python train.py --num_hidden_layers=14 --learning_rate=0.000624 --schedule="wsd"
MLP neurons of a small language model. Each row is named by its layer, matrix (up: input weights) and neuron, and shows model dimensions 32-223. Each number is 128 + 24 x the weight over its row's rms, rounded and kept within 0 to 255. Numbers have three digits each.
After each neuron's rows, "fires on" lists the tokens most often at its 100 highest values on Wikipedia text that the model never trained on.

L8.up1777:146205155133167123166139090103106143103154139114125152147129106144123147049118122090114157139147154109116132143137118106166090107110113122104119134111161127171104087152136121140162112139142140073120107122140150138115147103152114120126145129140161115147147186111105124134164096136113110184118117134171123107139113144100132133103170096105098122079119070132121083081096136178129110119114129158124096106114145065180115136176122126095119151110135128144084131146144139122126187155089147142157153130151165110131093144096126090140076144137126155137129112129107137109140134105164147112
fires on: "'", "-", "and ", "un", ", "

L8.up2448:145112157146115141157126126108153166118148149126130105099086143171156155159096121107111166199099126147145106135128123142138129144137133064154110145115106180110141144139165098149114136151106124166126124111134119098125161120065092121112108118156176123148079111134156142138123100154126131086146180099129129115132172124119119126140086177113116178140111147129149147104090141121119170137168134101149115120104139128103108147132179150115076098132133109138134146110141152132111060135145141147138151136166155125110101154145143134095105152125108091112157121138123148112063116092121141128
fires on: "9 ", "k", "9", "ad", "th"

L8.up679:123110121119098108109092150131134117106154154123160119138180101117063121091178103130142125161152113116148121144093159118150117105128154150135107126114131107117119121080160120105140100109128144140144162117114120096145103165107126160079155117141114130106132137121133128099126104164100077126149127102138120110113088109133095108094142126134120158126167141109146165140096143129130106161143122105129134164149108068151114130126141102114130139130100150119104114095124134151114125083156121154126104155152122091125125112148119131145115131111107152129132144163139071122178133096111118149
fires on: "-", "with ", "1 ", "July ", "a ", "0"

L8.up113:147171106099150144126139163105146155109175141141119098111091168123109105077109134120117136103115154112101144121115154162112132135122160151136135110155162128097116159101119141099182133133126104121091104116177124160190114124139130150093149124126097080144129089143127124141136082145127112125089163114163125120111139134100110149077136118117126097115104151116110131212146121119120139128148152169125137148134092145110139143132126146110144115160141179102117118132128142129135161098132081118133154120135143166118134141146141134121100140139116106123153130087109124103107154081132126097
fires on: ", ", "and ", "a ", "al ", "El "

L8.up1538:169117081142083104149135097102114099114132142146174148127132145126184124115136115090143163127151145107114138134127139169172109140103145100118112143122146135131166126119144152118141129109134112142137132101153095132128133120119127108074167148082155083167148138101119135112146103142089212146142124097120164122111139098147144124111124136137135146132141132123126078101129148135125130158123207122168116152122084143120138132130093176117120130131142132107139141113162159113112099118151118140145139145096157139103079188135139142096155093112095156075128094135078162157127104125115109180
fires on: "– ", "–", "after ", "After ", "to ", "at "

L8.up2405:106170114089159152128113097171094134109128150133146075144107097117151113141151138136122126136143129117135110140088162108103129140130141107154108118129101174126119101120134129095139127144142194131115137113126085103128109159112141157166127156104144125119085129143116156137128132186104112146114158111142123128104109133164098104141131127154126149106161143144117080105159124132137168163119170128137108122162110159158130120115114161064134129097131110081128089144122168180119128129137126124163160109140111121088112105122134166110147171106122136136117112129123123138074101110119142115
fires on: "and ", "or ", "k", "& ", "-", "on"

L8.up1769:126129152154165129145135115128132139162151103155122151109085143139093132116168165104155122097095108111141147119165110116122139124096112119105113164129129109137154161124152152134126168110161105091139141134131120122068150098192140143148131152167127118110153114160152117143141116134111118091148150160166165141102131140121129100112153109112128186163157148177117110116139164145123150111131120125160145127141109151102105125165157122123097114162070118109069136153171157126140100112123139114117104154128130101125158131117124102117165151129072124088100151101136119096126171115134129108
fires on: "and ", ", ", "0", "& ", "vs"

L8.up25:102132175111144119188107145087149135119142140120119089160087109147124167094102139081110141116155099099083120171089159104133117113107122131112147116145130128116150128166126171147122129180141124161110120103117140142165109163134143121079142108147119118118155124152135090140130116152129116145140120100146097074112120118127162178108127153100112143140163155106116151120102160138126146132118152122105161129091124123164093139149140115132080138133161158046140049106168079116153103108114168135160149156106149119092167107125128086148114139122131094109097124139120106145136156110160090088
fires on: ", ", "and ", "as ", "of ", "to "

L8.up1570:107133114106137097110145158127134126101123113108148126167154164199141130133190097159144130143134138125110113140060117156136144114085137112169084113147139142146095141127157125110120143137125159123130124133139149135149143109112142171154120173135159085144090120114139149146164049120124195145102099105109118129144142118172078106112145115171124148168162149109140155088161155108105142139157088119099113150137093175114097107102144125149127186077123113142142115114124174191163146107164129086140158138106111114145111105133092192137134153119111135054154141093088143161098147106166134138
fires on: "–", "-", "and ", ": ", "of ", "| "

L8.up1434:147132121112112139122121100092080147144146113112143109094125131191151137099149114085146111120112105111141107106146186130148121146094134140125117117159121142138107134147120142133149130176145123144147139147161082098126122121106130104080138153145165094131142103145139106115146155098133109152180147116134144152119118106154107112123144140136131105178132198118145094174138138119101170124121166120133117135096112151101121092157121124074116115105130114101076072147155138139136148130148159084089126174119151152106118127088128135130105122136081150167162136094115174103162135152128135117
fires on: "to ", "–", "t ", "may "

L8.up1545:114150129090136095173110127096112184117111178145136142148124123114144131129103161137084119148105106090147152159123089138134144098133146137125105149177146135174172163108113168096182129155137147146098098160118085129114136124152122127116114132120110117131151117150179118150148055122070128100122107153170152134155105111116105093160185122129151123120112105140128134079124136123177159109148140139149102143126145093157131129121128150082097123141090101129104130131147155106159079116091135142125100116113133117118103108119139123161184085124109137105109123123153163088087165093166151119
fires on: "and ", "; ", ". ", ", ", "-", "his "

L8.up1947:134145097102133132140144152153147146118109129111121115151090152152132149133156132134121095181078113130147151114078116117112097067118132081119148123128109089106160129117167122097166142154147080119120110169165135109127099129127131140115113095152141160172122146143118143132185127103089102143135130120108122085134117056115079104128141101118131109129125120169095127132175108123100131126116132119133122107086129154152084134117128124126146120150126133138080150137181140142148096156120119124132162154118163132157144091130138143115122134133145144140139129130121150135094133111169115131
fires on: "and ", ", ", "or "

L8.up1055:125099148093113105092091125125158088150183125115162113131151131148163118115132153130144108140134140134132144153137107145100098115179135114126125066139102112150132127138119109124157171144109151110133103148132143120149115117105166084152158096108178123159148120100143108116152110111119100158120135133112106142128135120183100119059102138131118122137134152112131192124144138155081130112130149117123140128106104156102073109165143124130142142126126164144183102130164152169135143130141112152165116180108102055137105109125174123144117145088115135124105097116107115138136101148134116146
fires on: "1 ", "of ", "1", "in "

L8.up1661:170115120106128162161121095053155156093094109128170095108097129139095158083120128150138151103149146088130136132131158112135132102106139141063121104138105129067133156110142151113106173168177111166136128104137158086121147110116129135142119105149122118106127134145138127120123131128120152151168112151097135146126092087099096116108118141138156126184127124098107137084126132157131147167123125074114130077127118105098094106154131113063124135123123137118128159094114156129144129101129158132154149131123146125117135085103118115121154138116117167160090131135138089155141158150132121143
fires on: ", ", "–", "mm ", "to ", "y"

L8.up2663:137148166097130150110141118105113156114102144108155144129138124112145144124160161137083100123109102146094147129130175111142076161112180111147115156116134157156139142107134120191113153124122097124119108131119124067176077126113120210116135108148151137115083145130104127177132126153140105138186104103143119105129109141151136117124148186146146139129114121112128142104118128128122148107136133091094153146104178116138117132139118110121139174156142132126152117095124105096065120151131161167148137146166118128096109122168110192105113168125153110141119127139142172139101131143156145171
fires on: "-", "\"", "between "

L8.up346:108131128161147136148109101063117080103100179141126126102142107112137140130116108083152146123154089150130140144111143139125142117146113151120172138151149108091156154189126144124106121173131149136106142162138138098134085147149099113127119082148161115155104128152115128099083102149137089153128129113133117141156135121110144092101159097113119152155101102119118131112164169118143110141104156141120110123137107095148108143115137123063148167142136133112110100135159148161178133138116157111127139161106121120133149111153149136178108132133130153120112100132129095134141139091154205110
fires on: "-", "and ", "(", "to ", "^{", "reached "

L8.up1329:138164125143131112108111154121131178079115104147168118147132132113133109094151138154134110125093111115159079140127106128125149159144166150142131148107089165130134125111135170143163152115108117126094099136123125117125105160126133166129130132110116186120133117101121137155155152160087100134114153098134113125108108135130170123121122115118124153109126127099129146143101163126139134096085114125143099128153143103143111104167106082045105144093156110107062121110128108151098129124134124145125096110182138116070098078179094139150160117163136127107113117173138155093156127152130124147
fires on: "-", "that ", "I", "a ", "2", "116"

L8.up770:153124158092137145128149143131134165125065106112167138103109129170138177119176149115161139102146094147135134168138103113145087129136158130122110139149117118161135165094117096172130159146101123128133122149107173131136152153117154145126099099145114115153146142090098116108166133109124089161135129107117170116139145079114105158118134089142138143116163124085127164121106168087175119115111103128137119103113165130133087117146106084143118141129160138131138111119163116122124118141135137145163111120111135119152118117143116147129124106157116141109167116156135092148105147146100120113
fires on: "'", ", ", "-", "a ", "| ", " "

L8.up1853:150133156101124138109143157118159125086118134132117092157120143122064138165153109130110118176123147138146160187126095146114130143110131117135099154128108161150135106133095124171108156124141112155143153120142146106138105119091151121176089112144154118106140140119104109156080114144113170133106089095120080103090133134127106102107135109098161118124128119102167114123090128120130144125132122111115152119087150110097115156171148160121097165113124134147124116115130117132179132139170184100146149155152094110083168133123138122118127110097143141099145127127147134128117113125155151151
fires on: "j", "to ", "25", "or ", "0 ", "c"

L8.up291:107177119122120147118073143144117153158124131119103115134180142148136117118109167146141184104122142125083143137124116158139130119107120139116078138102180152115129164121129124118139128139126117133125111129201101105143126183104150141098124121142132100122143113112108144134153136134139118143143124129133147143120116128142114144149123145097209112111142130143142119127146107104124141077123153105136106143115124142126133086124111141064112081103111122088104139140135125130142173141112139123120126138119107091108101138127110108152144099112141131125151116137136143125065140102121126118
fires on: "I ", "t ", "You ", "would ", "ll ", "who "

L8.up736:136092109119173126124146168147119152129146053143136123099145141143153148116143107135150139160166143129128132105120150134124111136190172113114141119126086122143115146110137152159142144131114119109154082124136145103132116151170076116167130087129114108147119140114136128139129136120122096165141157112142126141100149140146103138098144160100131141133119133142131124183117149125126150112098131131135078089118163146092106063164100149097125165141126116149131130130172136122128122112165097139103164163174118119121114127121148141134088157128128153127083142107144103122110116149134097133
fires on: ", ", "of ", "\n\n", "for ", "in ", "\n"

L8.up1450:077163108112105133094101136124120151096157123147105126157138086144139131115136153143125140146100125103070094111111114165099131122128126115151133101149150123082163162113131126123129096127180133085133102122132106129104148120137096124097136130148120085119129125168145099120134115162134152093131107120095149140115141091127149103162130091099146120139146118103165129165157123132160144111112130140136116149095133109110132130125139148117134147159093146105106126115139160099132099131106114120162131149104132124117116098163167132142152155147157103126176109148153151138121098131152121115
fires on: "a ", "-", "A "

L8.up563:165086110118127119133117162185131122141131098111186174140139153123121077089125087133142125134185116130105089108131113145090083134107130092135123129128085137081142119107160112119109107152119106103147133097155169095140135117109139120117145125146136186128140105101124092143121144182121134128133099096151126163108126129130139117099123136135145090151122125141133096106092090109142145096120116146154149104113147113161106100157093118149103152081116142109143100101133133160140165109139126127127146113184116131121146146116156110061104147160146194108129156080134086098150101105128169151
fires on: "in ", "for ", "States ", "of ", "from ", "-"

L8.up1850:122125109119134120171078113132133140135146062118132120139106148130115107116132140156100170104107103119130131139154147084122120168127168131129113140149152173119158118141150159114137144121111102093133147131159148090147141116114124141129146073174171087128095103131117145124158151111142181134164115090110145118111139150151137151116111135110170159147108128131130129113141068130121176127145141078136100125151159127154132125145100133096131083118122107095132063145166095135156127136195113124096132136132134100102105136122077135096088139116134107106096116103151161131096120141120122136
fires on: "he ", "I ", "also ", "t ", "not ", "it "

L8.up1931:127148120114135125130147158110125154125107118162128138122103152111131131107130084126098153170123103078074102132073122144102109128133138124121131151148109128103188112132160102130134134147147121128083126132196118129119066092131122135132076106134136180149126135149146098134106159140078141158185143122156148107135111098108132148090108126154131110154129153102172153157133127088156118162142190143121143121148130129117120102128099089099114133152133115115114123137126124142133140113137142115125127104155129091106136155144163117072131109168151154092146147143140071128150114052144139114
fires on: "a ", "and ", "en", "number ", "music "

L8.up2326:073087116112147117099142130085134150137145127124142114144206159127118153116165159170128135132095070132128101137094139147148144113063141118123133103095149143117138119085140190164122140089151097147107146106112101113128073106133116176115133116126123162138106145132109108139135093153129127133137153116124128116143128129092140103131147128098140141128141149134174140139083141143182125110152127139139096135104125134060101125129111084115101129158124113116075119105166137099117134102125147166130140143157118127109127117155113149112168161156115122116148110134087126106085109135121151155
fires on: "-", "de ", "add"

L8.up2745:111143143121144151159186142119131126111150150121113115149089091158109171153102138137166111172092143138154139096093132077109114107109128134136139170155157155148147158127119185120184127183127093107106155137149122094127137095138129135166134150150108144106141089206094141158161119120134115153128131126136162137067126130145095134181148103133150134141129138159128139098169088117149162130122133094141105147099144110126143123144164118111100119134126112120118104175165154142131141149159101107092155181121135123106126160133108171125099119125150143155136113105082119106128107137147098146
fires on: "and ", "ani ", "j", "or ", "ib", "ar"

L8.up1827:176133137159162117145126129128144111112129093193127140139165137172142145123160109139157115141119125136142095133083133150162124117129199133158120133167092118125135144161174146138114159137112108118118065131152166156138154105138116103119127142128140139131138163113077088099075170131098122152108161089128131123132117112121061147193142126111140124153121123074126164165162124140178126135068140139169128168123138127147182101148098134090089135112143141172133114124177107119122121095150157134142147112123163105107121131159103096099116131156177124133106138143146163147128132133120152125
fires on: ", ", "'", "and ", ": ", "late ", "same "